Weights of a small transformer language model.
Size: 11 layers, width 512, 4 heads of 128, vocabulary 9700, 39.9M parameters.
Training: a variant of Muon for these matrices, 1742M tokens, 13291 steps.
MLP neurons of a small language model. Each row is named by its layer, matrix (up: input weights) and neuron, and shows model dimensions 368-495. Each number is 128 + 32 x the weight over its row's rms, rounded and kept within 0 to 255. Numbers have three digits each.
After each neuron's rows, "fires in" lists the words (lower case) most often at its 100 highest values on Wikipedia text that the model never trained on; "fires on" lists the tokens most often at its 100 highest values on Wikipedia text that the model never trained on.

L6.up706:137085149144122192180159097156123135142101146188110094106083123161102148144095140069194080117065121167156164123088185100124060092128132128131126121128215173143179163142164169177101130111148129131146105174102141181150101136130128125196123161174139154160139157155153133196117118184138127164138124172095135122151097084128085162090147139156160115164085150101149156137126142141100095112131
fires in: "of", "during", "in"
fires on: "of ", "during ", "in "

L6.up631:119145147157133159187123140120141124171126109127122108054123161092126164151094052153116191108104118064126112119055113116142130150112139137072165182158100088161144099115097125156083140155088203090045136103080065125118146155151147064153112179175116192104106144135146124179106130123107181136099123152127126110172168166118141158139138132091048090171126082169065136106132114202125160125148
fires in: "in", "became", "of", "also", "was"
fires on: "became ", "In ", "in ", "of ", "also ", "was "

L6.up1731:161163074088149125131182171127156151110114037148071149133086088162118100122169168116125139132081115135143157141095110073145105085108112092089125109120091109154128145136107167155122103151153161064117154163097172146122138112103152098173150110123137120056097137141135113116120094079104129137138149107105174066177106149157155151085142196142154137122111106090112141162121090165110103184158
fires in: "the", "at", "from"
fires on: "the ", "at ", "from "

L6.up1503:153156134154138135177149157124137145145160085185074110127119133184141095083173118157139103113128141145110124145109093117170104092182070189150107151120149171131125091115151150150122109131147158125160133125142119088161199120104134130166140119103151113190130191079154115095135134094096106085179168101126102136098127077159092138097096118117059109109183140074139090122067153166137116155184
fires in: "with", "to", "for", "by", "on"
fires on: "with ", "to ", "for ", "ing ", "by ", "on "

L6.up1632:119165175131072109084132167130184111128107124170095116135184082160073135196128112160161163107112087147139092165141085101112128168200195145138124151089120112056151084092117174184067123121179103163159146129070117136109100155179143160084145144120120128103111095177151120107122143107057152072093079155123098108127094110166107126108126109139134065127128138129179106174104141096147119163144
fires in: "is", "was"
fires on: "is ", "un", "Is ", "was "

L6.up838:186079170138129102132144137105118200097092106099140144044100116124175139135110147119097125163150124146136119163093146083131071092103097159142103169125128120156136147153113182111151158166136148081135109179151114092085174125194141153100124152130134115188119200157123152141122162098081060066174152115144062124069103074167117136045136152122153138148132054166074140042116177069156103124093
fires in: "the", "a"
fires on: "the ", "a "

L4.up1295:144124103099157132138131119166105128091118122153088126118127126172103071082135107112108111088098105164135095120151087098096108119144140152166100136192157180099130186122166143151142114133067087099092089142110152146124158172175098117098111145168115162118109159054091158136076139163139104088032100140076133098142096115157129077118140147162085118084145203181098154179067150101105122141140
fires in: "had", "can", "in", "who", "have", "has"
fires on: "had ", "can ", "in ", "who ", "have ", "has "

L6.up1657:120179094111130107180102147150139158092142100151201132136171171101168052129144151124176114185131152129147133098151148056153109095078106111140066126168171152137099159108117120099132135131067120204119171126066068117085141061126062094073081092143149111153156083121220161134140233071130119095055132067095181162190112077103095131132108197162151122107116178129127132143110137138152141120134
fires in: "that", "they", "who", "he", "it", "she"
fires on: "that ", "who ", "they ", "he ", "it ", "she "

L6.up1331:118031108099159135124118149128094106065149175044070161106144103136133113125135102104138122105121126090134151182102110135156148110111145123101148087121115152112154116158126139137153142165158128088082139160159124169100043131181098140181127119066164077112129050129133166175070147108121139138183130118132183116099175078201187122138137117163183154055143169110143113185062109098151185106081
fires in: "an"
fires on: "an ", "An "

L6.up793:128159164144132159160064097148139091223126127120140143135142095108132171115098138140109124160135114172112123142121138084135140188177146143140077219095134126163135186159149145000091158064132119153122123147125117171084128102143101099134115162168072103122135179141160129102104134064089145106098107080133071178176128086167131101165118172146101102139167111106150142196085166188114094120131
fires in: "on", "to", "with", "from"
fires on: "on ", "di", "to ", "with ", "from "

L4.up371:110112130100100124129163163125134143133099136111096162110117103164157168135120112135120077148137130142148167139107087117108113134164147151109120162110106121126137157133098212142111102161123115134175094139131114105084075138135185137116186102144120128142084159136173143190099115082047112079139146158179081096059180072194119152106129138161118115122119153085139144078185105128105170108147
fires in: "and", "to", "they"
fires on: "and ", "to ", "they "

L4.up1654:111158135110177139080082118123147171161142171153150092099148117148114202197146178119119138121123148169073123172101109155135187129158096177153141094129131079100141124124126190170064058113114117061081136081172117091070156117158142122112127192150122045108108122148134173105105094154105143100129147104077108069183106108162126120109110161077136087114137127109181184097166113203145149164130
fires in: "on", "from", "to", "for", "in", "of"
fires on: "on ", "from ", "to ", "for ", "in ", "of "

L6.up1703:118072149125101134166128120133145086155158187123168152137140201120086153148096129066153120128116089144086142157179083071139089119172174160180156138172174126147180122105100150123124186150110126118141095135125135137096142131137112130117167155134112088120122099168182164151168097122050170106152105102162152155131196120102116102096028151189083097112139143137164134131102089097154078094157
fires in: "to", "signed", "went", "move", "for", "took"
fires on: "to ", "signed ", "went ", "move ", "for ", "took "

L6.up1976:135151163115124140146147123112151134082129208187111103135167173147107169096083120120153081168118094125148093151093129077119094111132181087141164108132192167092137120093161145187118168157099075178137174158148148146116150118235146139131133211188200103121111130106158145156086156163130111146115087140164087140079191157113112130130181163115127130154123105129164104150094131104126122124113
fires in: "is", "one", "also", "was"
fires on: "is ", "one ", "also ", "was ", "time ", "a "

L4.up787:072166102114129118153115094158103071149115129154138059111139139067103063099137182134165144132130098080123130159185170085112163125071138112133060113154144151166096148136104143173125142159190173102104113079096124106091158142143133075155157107148110081075134125181114071121167130105090155165132161109093133114133092110160155089125104194135191104136103125097121137106171112110150115049142
fires in: "at", "4", "5", "3", "6"
fires on: "4 ", "di", "5 ", "Di", "at ", "At "

L6.up888:096105113162114127177163156079114097116148095122112128116111119116116081071150121154145099147155147173097123140068097132098198146182099158145166149112123184142116152127168159126152105117139120115128079084129146118116090117134120109101112124117092142095171126113120146089117130072143134103133134151081108128158123138125066094086133133086070136133129097146104120134058141183138186161188
fires in: "to", "of", "on", "into", "over", "in"
fires on: "to ", "of ", "on ", "into ", "over ", "in "

L4.up119:067103092141130122177179127115135157135143115143148081199135124082127126170151112145142033114088157157046145073147132118081158134109092119159099157194164102158078130155116105127112154155069127112087132115099145164106116146136131205098126084169166105176131116097147120177112104091106126107100133152131103119087142164142104087092139134116070106134084191134101145114130158108129122096149
fires in: "to", "would", "who", "may"
fires on: "to ", "would ", "who ", "may "

L6.up496:125139124138167131144128141078178118190176098182160115120149118084110175142115118174164130152130200112119138144166075098082213135149150082106111146147148145117079134051152156101136134094128131153190176162082100120125143169075104141125095174091199110144183150155165115125170134100121072104136125149084110178166119082156090083134144185132177132112127159088147059158115144093143084084074
fires in: "was", "team", "is"
fires on: "was ", "team ", "is ", "and "

L6.up871:098106160159096150147128169167148098145149164160169127165164176130140099139190112164103086172078133151123106154112079141105118081113162108115145146114106134127148142125104127149128087087152137150155181103139113092147136163139123119068120148088163132073157128190106121131112125106156100140137134095101081117087198189102153156157078128125100133102139132123248150167116154141100102173140
fires in: "was", "chuck"
fires on: "was ", "uck "

L4.up1683:087077130090087103176092134118131100139114124112104120026183125114123110108106139187158148102151092138088113082088144126094119141178162140121142140135140183169129095069091166175129133131139130170142170125103160090100106059172113084073186133121158117099071137144112140130190146106068151122161058105112158130090132123149116097101108133132114128098164103123132111170127120075057133147121
fires in: "is", "been", "was", "are", "remained"
fires on: "is ", "been ", "was ", "are ", "remained "

L4.up1848:113130132113070139133125166120159142124085131080102065151110218166138168136081142084070113114098147094128180101161082172116149127144193174154208112194137100116108073160165144125088105172128133111125150144103155122145110173113175160096146108093122111065134210109098128164176183174092088166118086116095141151141148073179153161137124108105154080128144155071132138126109123156054135124175
fires in: "or", "and", "in", "by", "da", "without"
fires on: "or ", "and ", "in ", "by", "da ", "without "

L6.up1432:025127102176145157120136162066121143146117129100102121099158135159191169126099108101122126078093179123097147142127156154099117162128141146098159091130115126113121110157155153105122164138123096088119135116170140129154133171179192129113124155129164115076115121134133094167171134195105154151112140119147084121147126100119124102088164126124083126177119132117155120180074117169121111144132
fires in: "in", "of", "points"
fires on: "in ", "of ", "In ", "points "

L4.up428:044143116182084108174142129097146163114157162153106082103173130082155151150207118144165108102117109162127086132126137156168112083154132115153174149153130074112114158152168114142116119100119106105165120175144122140148200067112158126167203113072092076145129103138126149178162177124069153153122121133103076157025109094067174139123127108116092130096099130113149160084140158066102096188142
fires in: "to", "you", "who", "i"
fires on: "to ", "Who ", "you ", "I "

L6.up960:156133126219102109130068182096154103126183118168130099092121132102128130177162181146131111123126188173119167091091162172094175143160136156165107127155094140153138172149129153161156126032114146157140124110139110150096047161123118172142171126060083157125123125151122184142139183203135137141145102116136145145132153162152118136159120147163144156132158177149183114082114090135100127068119
fires in: "to", "would"
fires on: "to ", "would "

L6.up720:128068100059096088109174124090143122159146057096121136143138167194099122093130107105175159083132149142094144093149169125176198121176110106085166133197143131147138162189092170145069120125036125148111114111102133139168116124156109078099109154142092144106137154132074100137086142114096140112164137186066149153147104086151152142115118126110127174117121145096129128141118138110135126147108
fires in: "an"
fires on: "an ", "y"

L6.up19:189077175054108106128161178094145073089102135073109118118110154152157185157158073077103110123126076082166160114058200063155127148153097088171109166173082119135137110116075096150139068132119102116093086195123131143124119151180060091149123089132091090112086071128152119145138095119093169134136113152066128094100126092117170141126066055098163135110114100145087149146113113180108174088123
fires in: "an"
fires on: "an ", "An "

L4.up936:142170207124103133119180125157122121175207158197107107123110139089156123143208140150165196162115154128096123139160171152120080080144091164142124160082155163165096115126173188178084176172132107146138170126061100100107091114176170125158160081148189104112115154169101122076158156143152106157143082121141138098115128121151095127091095090135116122135128099144193110141132103207114101122146
fires in: "and", "are", "is", "was", "of", "were"
fires on: "and ", "are ", "is ", "was ", "of ", "were "

L4.up1470:167115168120161144127054131130149137140156131104155135119180145121117123055135129154158130113121100120153120121108091158135107086125159177144131199125136168172102085135064112178150129143100124059156155137125156127091138158118143144128119207098059113081145174102108105157072104090138155072120130191140103162117134082076151153125120082103147095197193116116142087160156157121154171101152
fires in: "of", "for", "and", "in", "on", "at"
fires on: "of ", "for ", "and ", "in ", "on ", "at "

L6.up273:151097158176118136136091058182158174106176094135153138147173161067089109135074169191117178137137108115108139137147154152138155038119138183138143146167143116124107130093112140118160140147097183074070113094134157105129170091175106086092191111146096143189148120089115172153123173102063102102144112100071128109132156154129089125152232040121116166099091059167140096121197122170090152104123
fires in: "the", "s", "his"
fires on: "the ", "s ", "his ", "The "

L6.up1436:135066103158107138150081143149154126160170101180212126148146112036092134131139149151179110097094167160071144157100116178132152133121120100164102178175081083095115109104109109128067136137108125174112120127126022131137137100090147119083154051122158116148140133121169177125156160136105155158123118078107146145126109139120178117131138129139162101145143104151168083145087098131101155095104
fires in: "was", "he", "to", "and", "she", "it"
fires on: "was ", "he ", "to ", "and ", "she ", "it "

L6.up966:126100133151160156168159185156124071087186092105080125103083107130148126119107090129086133154102122129101107116183176100151143168117110075233073153099134101115167145153115177132195128146122142152054138203178117134085140180086123147148070164139092164114121151110125216097078140111150172158090122108128201204128139131109120164183147139119142096126095174131138113119104111123169130139140
fires in: "as", "which", "that", "would", "to", "in"
fires on: "as ", "which ", "that ", "would ", "to ", "in "

L4.up270:152109167151143131133144111150060141128124144091140165148160103137127133144131156161106128097117173154101120134140104072117159116186105123139118137114134167154141058171189102078143117152131089145109166186119168038088131130163115145126129169150162126143147128107129166115138112108156123142159145128161096115106095133163092071095166115138127142086197133141134116100138142146115159035152
fires in: "the", "these", "first", "both"
fires on: "the ", "these ", "first ", "These ", "both ", "The "

L4.up504:141096132093169037141194109151152110137117098085099116170118126143140157125159091113137108126092118107156110133131166156121091133129170129121131095127177146094102154085099165147124061153129139117052156174141173023094093121134175118152096119128119136170172158133120181116086177070096172173148084162188141144132133132167148150149162121088124140120137170096145122117124214158091153152135
fires in: "as", "atlantic"
fires on: "as ", "As ", "Bar", "Atlantic "

L6.up729:115154126145087139088139107098147141043066141167100131189143130163165135098147171129084111088125135089106152097111093092165169163138111147117181137126117108072068074156146126133163175153050156125159158102126077104098144130106110170092070190172073173109097147160160159090080124150161100087134137098092076135140105150128127184126143108131188201145124144124141138122099093108101104145121
fires in: "the", "in", "of", "this"
fires on: "the ", "in ", "of ", "this "

L4.up749:126116136131149147136138121094098099194110135130121139098110150151209121147096131157105166172149140136099148108104078176149088133159178085029126145147121115148133142114157147124084037107083158059148118170130082083149137096135109161146167092150121129144132168141121122171095070176080185145106176133083109084118176144170052082130103157157065128133134129082131067192169152143119156199148
fires in: "and", "both", "only", "all", "well", "more"
fires on: "and ", "both ", "only ", "well ", "more "

L4.up561:158143119122142116139135086124126172083117128144173164140135124102140136103135157179116123077138092118111098091150099178103132092087103097108139121193105110135153138148168140173125149096176064152100156175149109125082073124149108152159176134161168141109138123135164075111139169123113091089047116128149108096088173135138095109076199143097085172066109178105211088110107084095094160147083
fires in: "is", "has", "are", "have"
fires on: "is ", "has ", "are ", "have "

L4.up557:107126148142100141110069134124117189134087099109093132091141079122105207019136166114146126119098123123084144098077140130114126145167159170143093133151139170125112149099093100119118160159169074121172172091178159134120110120137121137083155113175167096104091169094140138110079102170156104064139160149148103127126080171136092180100122105101187136121142093097169110131093110169116119157170
fires in: "of", "in", "following"
fires on: "of ", "in ", "following "

L4.up1498:120164127155108171166162059147100089139134105088097094158141126179147169165127136174160117105139120094161139146134116145101197134172159090146156132136116142149134163111079088107112108100143136108102096190119120064121126182171152097079130110113129078147085130121107255133119184096117093179098134087104118164143114101183119128152137109147144132118140147146173141151111120089144122172093
fires in: "to", "under", "of", "following", "after", "by"
fires on: "to ", "of ", "under ", "after ", "by ", "Following "

L6.up349:202124153119056211142120093038107140160107064111103115130108062125115107126175082131121149184114125160125133123104085102156101168135098076086170133119170109112129158185125157077137125194100118158132119107149136196098102143110119192165099072105087102099131108116124159163126101181146130092118150116154108142075134124127114115115063112174100140174138175101120164119134114090186122130135
fires in: "with", "of", "from", "in", "to"
fires on: "with ", "of ", "from ", "in ", "to ", "by "

L4.up1062:156078124123094157127042127131153070142157102137092142059098116151117136186120164122093110109094105100158079094119147083079100068147123190111144091099110126188129138163097150135087094125159116087125093191117154156109159117148121165146079087114149158171147163107152144150062075127159159189165079100184134144130196143094086151108151163116135111130118163124158130101129017128073105126093
fires in: "of", "for", "vernon", "venue", "contract", "vreni"
fires on: "of ", "for ", "ern", "ue ", "contract ", "ren"

L6.up256:121157049162110117156118116169122164146134183109118058131096089103118171187161095113168079130098138141118090165118094099188086078147188129119064086144141192076122101155121158149162130158128111124028106124110140134122151116119105147149103132135149110107135074139103201143084126141101159152129099124116052114157110116150119156131147064098144132159144133088104121171098113067141087136110
fires in: "in", "from", "and", "to", "as"
fires on: "in ", "from ", "and ", "to ", "as "

L6.up1970:115117153184127111129130110087180128133132144166145122133112118095127126158179118144114108118142132147164163073195148125097115110163111156097123099156061080142103130146145140168152209101135178069094146107159127164140132127129135193126105126149123073152136208131132138126093164104119154148107136129094171138133127139159110111138119163130134092117180194122120067109119108123081118140156
fires in: "to", "would", "will", "could", "can", "not"
fires on: "to ", "would ", "will ", "could ", "can ", "not "

L4.up1276:104111097134094074155137117055142103139169135169120164168139157124140156113150166137156117124130156138112179083159118180073122141100124135134207184102141110146113114111125159151141169125131159116106169140090127069139162142123117117125073165152152148099093121107163190099110188079193153157148135095107155127064154124145128131172063100158129130125141151150165105118054178064158146135159
fires in: "he", "him", "his", "after"
fires on: "he ", "him ", "his ", "would ", "| ", "it "

L4.up882:168081108150167166183115130154101174102175136125152142164117159144141150104111123092171153078115177141144130106151119143105158144126109142122116131152113125117141086127056089149150188086113150124147074113097194101109166129111138140109112118138126129196099126088172079072077136108116126140101111110121095103039111120083138141105172106100077120164144123138178136073119107114148160145071
fires in: "had", "have", "having", "has"
fires on: "had ", "have ", "having ", "has "

L4.up168:167132128130156123132135149124084083135228140098098124093107164146177163152157123149137188161142137129111025149138124146216163090190144158156154079108158133106153121167154123076216125159141131121138093191186081157122089109141142157137167121107144126134121096111125102107133159131117171106112154108151082130170085085137136118093142132147119090117094140140105140124167088158091085043113
fires in: "to", "and", "of", "in", "at"
fires on: "to ", "and ", "of ", "in ", "at "

L4.up1526:203200120184049123148172121139121188101119088162122121130161157165100069127183151185144120104145140181171142147092063147146129112127140119112143115139122146069118102096129150063171140132176140171149156090118144083100153123113042119141150100148164195099105145138125125082210166098120023169107142110110113175124181108181140154141168139127189168122177142154138130212121177125118090164105
fires in: "was", "been"
fires on: "was ", "been "

L4.up231:141176062126149096138124148174048110099097106180092113140135147099100113134173167131158122148100106126089119117141153046159049098116100084141170152067120125121151032077169080126145086142091178137166090113152107194088128085096105127148173160099131141154167165131112146126078146127134160118144129181135085114110078130133115156108112120096098154136109120098102112121081152145069104147107
fires in: "and", "from", "total", "of", "at"
fires on: "and ", "from ", "it", "end", "of ", "at "

L4.up1882:110101076084132127147131112115151129146194114128155178083160153167131175105183141151110123143132115109108099064165135130136109078140154139112129115144103136160154144136177098128153186158112154158091176207149134086079114124110150115150111124110189129073169103134087132072082188111084089135113140113139153111134090121177117125130161144088133177111124088094106125105114125080106192128128
fires in: "as", "in", "since", "when", "because", "at"
fires on: "As ", "in ", "Since ", "at", "at "

L6.up1050:129110135128121148163128080161098132136040108173144103106134106146102156139208151137118159106103111158180080083099126084117175141168104153078149168073114159132157163132095094150147105129099132153120154118174152193151058194092077169113100154178159167063098147145186131116103083109112118094123136165150097101125118129098139143056122155138111136146146194069133139152210078159125130113116
fires in: "of", "in", "for", "from", "across"
fires on: "of ", "in ", "for ", "from ", "across "

L6.up766:110113113133064135044139149086126186109090133175130163159145090101104110103145172174115096134114194144116151085143132142126124077128137173092156141190088165166077125151166118131175163143114124099155144119107068147070129096142090147081090114141088137148131153167150147113139149200143127053107154111150129156155115126189123112163158074134151170115121176120131064135109117065089192152138
fires in: "the", "it"
fires on: "the ", "it "

L6.up1016:096163131094140129155162112102142156113159118129180182136113116053164124160177161068070109133165074100122141086104209143145189127117141088149147126119106120093090114174053119109126127125121109094086144144066112084154119112136131144124152094038100125093135088158109150122083126151154078171133138143131142105104132038173114162144094151108171141126145147163136127176089131085127166141145
fires in: "of", "and", "to", "are", "were", "an"
fires on: "of ", "and ", "to ", "are ", "were ", "an "

L6.up1483:107141143128123137148159109096055105153136129168111116117116127138109131154170108143125141132180111090184140149103097127094169176135104077100107109196114118119094152174153131141084091150071190187151161094126093133099198104129109192145108094157096149157165113101117109209129161141087119164112165167160175180141077125121102147154150138092100149133162100140228169155107138082155182115141
fires in: "to", "in", "n", "like", "for", "nevertheless"
fires on: "N", "to ", "in ", "Like ", "for "

L6.up401:128108205143124100148149171140171166128132070154131098113090096140125135149132133115154175121117147200082088111169191064164135084201162242163111119148157115120133087093150199124148192123094090144155073108094161156112139071140148162160163158141104137073053105131109138149097134128134107183120142158120079129187126178121104158113114128130135189139090143051166141127128155158073099109131
fires in: "an", "the", "schneider"
fires on: "an ", "the ", "id", "An "

L6.up1877:125087142089160099129084146144118212112134112125174102144156153162084166184133114129133146081085129217106105095153079115110142108160102140184101133163130126068066154126128145129115137151179108129111153075134152107083130105149148153131095147080115117092133129173110072108159097116105125174122168098120069084092213093120164107115082134126112099138185100102151149137136177128119176141121
fires in: "was", "being", "were", "also"
fires on: "was ", "being ", "were ", "also ", "un"

L4.up752:110095099183100100131149174103096122109161102150118140160107166116131183114130123149167121173150137179093089078164130114124184090137107119137145175198116119141068120118077129126083148154129129140083056107122168114082155161164116181135130129190143091126139150126109071152115125139147075153064126133125164106131096137133146101159212141095102086134105148157081053122120136115070122123164
fires in: "to", "would", "should", "may", "could", "did"
fires on: "to ", "would ", "should ", "may ", "could ", "did "

L6.up979:116127156143067119141117139171117186165159188147113183153114123170162106090163135118090076142135107157151143161095123076107093147172138120125113133182120163118142093149131124135094128153105144155136056110166070034144152119137189110113120140127129115126135150089108139113124170108113102112141114102145182111067177118099159075137086089123150148140142129180116131114096137075095150136100
fires in: "it", "him", "her", "their", "his", "them"
fires on: "it ", "him ", "her ", "their ", "his ", "them "

L6.up188:146056129096107139124194159107138140118127137103079143121119113094160101119126107077145089094177193155125157132178166131153097127117140134114164061145104165139131188123103177093093125080152109159163099160110142145056147174151101125131133142136147130072073134154068075144116138125111117073150140168142159102081146099198107109088168091064183135082076130171182180108197131130107157105099
fires in: "an"
fires on: "an ", "An ", "gr"

L6.up6:094095064190152124160172091177066080184097093125184140114146096151109184076172138150056168119118168164118145135126169094118161156115091159086175133148153133136117126111098146133086193132165120060065065155164106110174168136122148082086118118128164106132133128112102170118147114143155205095134143115148116175147176126117134151086077115158122133132167127053130171080052137152196144078095
fires in: "during", "began", "in", "of", "for"
fires on: "began ", "in ", "during ", "of ", "During ", "for "

L4.up149:111126174087132110087123175135135122154143147118087156064140148150112154177176114143060118166075144163093149195135165159136110168113135160120129149113129097073152188108130169117136133078127090111161145198143160140094195133092108120163106082138189129164091095062162122112118104144086124152119143114172130122068117102153217137166103187156078176123141162158133141175167123096094163147114
fires in: "to", "or", "as", "of", "than"
fires on: "to ", "or ", "as ", "of ", "than ", "and "

L6.up629:125150141118156120154101103144107152112142138094094132127115125129171169073189134154141109117102096148112126130094149072135131127158079172108113094144126137135138124071119124131110125102140112130096112155207148115173161092168117144152109172179149138071154147097124161113130043115106190094127126106122168076086090171123076132110094188139122109130133158140139094091113132113150098146186
fires in: "of", "for", "into", "to", "by", "with"
fires on: "of ", "for ", "into ", "to ", "by ", "with "

L6.up1294:111136144152110102103099162102160134080108145130045101097175155084104160115154088160101164152065140092133150133114091096144120108128187145172094087130163154118121149152085111170116141175182085143132105147136107152161149109142142168139122153149142143104163150129150134181119127157151161102108117139118065048106091117115143163146183130112123142061113180084129118089115156139089079154129
fires in: "the"
fires on: "the "

L6.up388:162076186155111126093163195170137087111121133114105070083021130140118145155168124135108157148108154140161138082140158137162096117112138103152128121100081085108148046088112122154179040119160130104137128212121169153142130145165136102119157167175104109109106128147159093171061139086147169133129085148161137127141190116127178157143169102116122145131097146133120141127087125180154176168078
fires in: "an"
fires on: "an ", "An ", "cons"

L4.up383:127133121181150117139099102125129100137148091186170138121082131086129145141097079184113049172154190160136112123151055119146198147157161110176165204152147097133149131186140095122130243095104139187146086153123171122151132142155104115121189141073111126134095100125191079136102136122116124160136132127075107168131125089085143111093168106187141142134166184136113114075144128098135135084155
fires in: "to"
fires on: "to "

L6.up822:091123158193143086143186150073085112162105161158120125140078128089120202150151163131103090145142171167107141153146149174108169091158108110126176111146042105135101078114104055151139160134125143175107049116101111181149152161131113165149159140077110126141152087131148145151128152147125173144104128132082067109139088154112079136149144104114118131127190143187201106046108131074079070059152
fires in: "to"
fires on: "to "